python train.py --n_head=3 --qk_norm=false --bias="all" --init="normal" --init_std_up=0.0465
MLP neurons of a small language model. Each row is named by its layer, matrix (up: input weights) and neuron, and shows model dimensions 0-191. Each number is 128 + 32 x the weight over its row's rms, rounded and kept within 0 to 255. Numbers have three digits each.
Before each neuron's rows, "fires in" lists the words (lower case) most often at its 100 highest values on Wikipedia text that the model never trained on. A number after a token or word is its count.

fires in: "de" 38, "des" 5, "du" 5, "la" 4
L3.up190:071125138083100126149124183117097117164136119080131085116099157112141106131218149094145114166139106171174067110131159087140077155113078183127160164153099164209143127135121172096125096100084138070132114067127210132083121104177144130118095104168149157074140157174133112108094109194105091123083094079165192151132136158123138157089136087101119139139123126114134159168105133117141130170111134085038165149068148142127051123105112149139120119166166136169133102117155127151085100158131096137096212104103128150093102121148161176122087147134122118135142118188152161096135115102098178119

fires in: "there" 30, "those" 13, "based" 11, "such" 6, "therefore" 4
L2.up462:175118096129143109125098158137123154138143126116089091119140128112122154166100110138166159157122081118092095177128133156136084112151152140110143108086165144129163178117130064124093162182109120148183139114111107149108106118170112165144062178100110147109154112112165130183079112090176071072119154158176148132130121057172108102113148127183105149125150092173143139115068193130089108119145176165144074122106092090104151086106156049079176107158137123117109163121127076138112182070165147115101126137106146120140130076072120199119037154132149156144110104196210125090085140148139173155

fires in: "in" 35, "into" 7, "to" 7, "contract" 5, "loan" 4
L3.up329:131127114094189184103125128098116092154079161137091179100146089159118087104206148122093119084136134116080145090151092122090212123132153097151112108175097131085177165135101171140103076109110149133168148163134110130137183094153127115097087062090149130125082130159115155154057193165099155200151105138127190162163129158139167158124078163078143151080084094108130069160146150106164132157121109125115129146126104138161087133164080114071167148098108147136146094199112164143098095150082105122091113087168135114114143148102154126141128087094164092135076109164169185148137148102117167178

fires in: "people" 24, "operating" 9, "goals" 7, "personnel" 4, "gloucester" 4, "grace" 4
L2.up388:134183134147112158100134097163126159069114164103108119112132101092123142110123119094119118122144127092122149137165137112087084146085188087121079176137143094120196151081154142133061113094088145191102114148077153147150108122136127206083101154152121109139124071145177148153101123137103132107134076159092124108108127108156113148148073166064126144138133122123141141116080146106167122107136166129081142152130084143140116160188095086106123206119148180103190127133149057200159141175162169099163116074200129074095104118081120130144099100122127103125075141059110120223092143124163152074

fires in: "university" 15, "education" 14, "college" 12, "football" 8, "since" 4
L4.up1:127170141048154117115147084135125106092123089113091113180111136141117161144121112156153141177118100126154154076113124114113165198092136156134103189131110095186135101094181083137112085147174156108126133083137138172133186140148135096138118179121063067134156100166133138084132110141075096120147202141143133138140112111091112054156130137110138065133085099201150129091093125164156116181113157087102127087152185121129161067188148120081088174130227093177113103137131157141089122111098071175160163092121106146131110106124113126151141135079098180143129091136099150127182101123090089106

fires in: "film" 25, "album" 16, "series" 13, "episode" 7, "movie" 4, "kennedy" 4
L3.up603:155083134139167173146101057106079130138074113102153170147138156130084057117144136128118157145092138150113090113080113122092169188167156154104119073103109226105183128147087117090127105140132137135160148150147183145161178113180166117104120084134133181138170138155138137156100160122177098084163155122096123189159132146085142120079079080140189090131085179136079136125157104131073110157084100173137132117121097155159189134124101116052115093172134116151121111171112154096090130098115111132157097110070135114135123141125072075151095139138080088137153205137160132085107170152128086156

fires in: "state" 24, "county" 13, "utc" 9, "area" 9, "athletics" 5
L3.up483:091096162158112142120170125114166099126112129122106162145168188113150146061182112130196163151159143070118120071141130173136167209101163116076147158089100123116171130181158154186077103151089167112120072087140136194121132151093111149142083140117061101121106091108100116192110140183067108123139126114100126145108140102167086094210194110126167182129118101151128137090155095105077097122190060122151129120122139173135071052104132077152115112133155111146086164166124147152132147116135104120121067115142092124136149141082131100087144104136098147128073187144147134144143163118103134122

fires in: "released" 25, "station" 18, "said" 17, "wrote" 8, "published" 6, "referred" 5
L2.up306:066156121076181164175102082128138078101156165090123084090134086183103113082160170140149100131102093218122073144055149125116166100170122128163160188156148080207138136153089155110084144161160122152176130118111121106135102155165119161129169125081159119113138237110203152097110093168081140107155172149089132140130161114088082119103094149136138092138165148098124117121112074141134135191166117183089130100153143100137172094068107105088135108138107127089149067140082150140105125165143108127124119153172149111141140101094120138168115159131195145096117085126133110112100133114096124143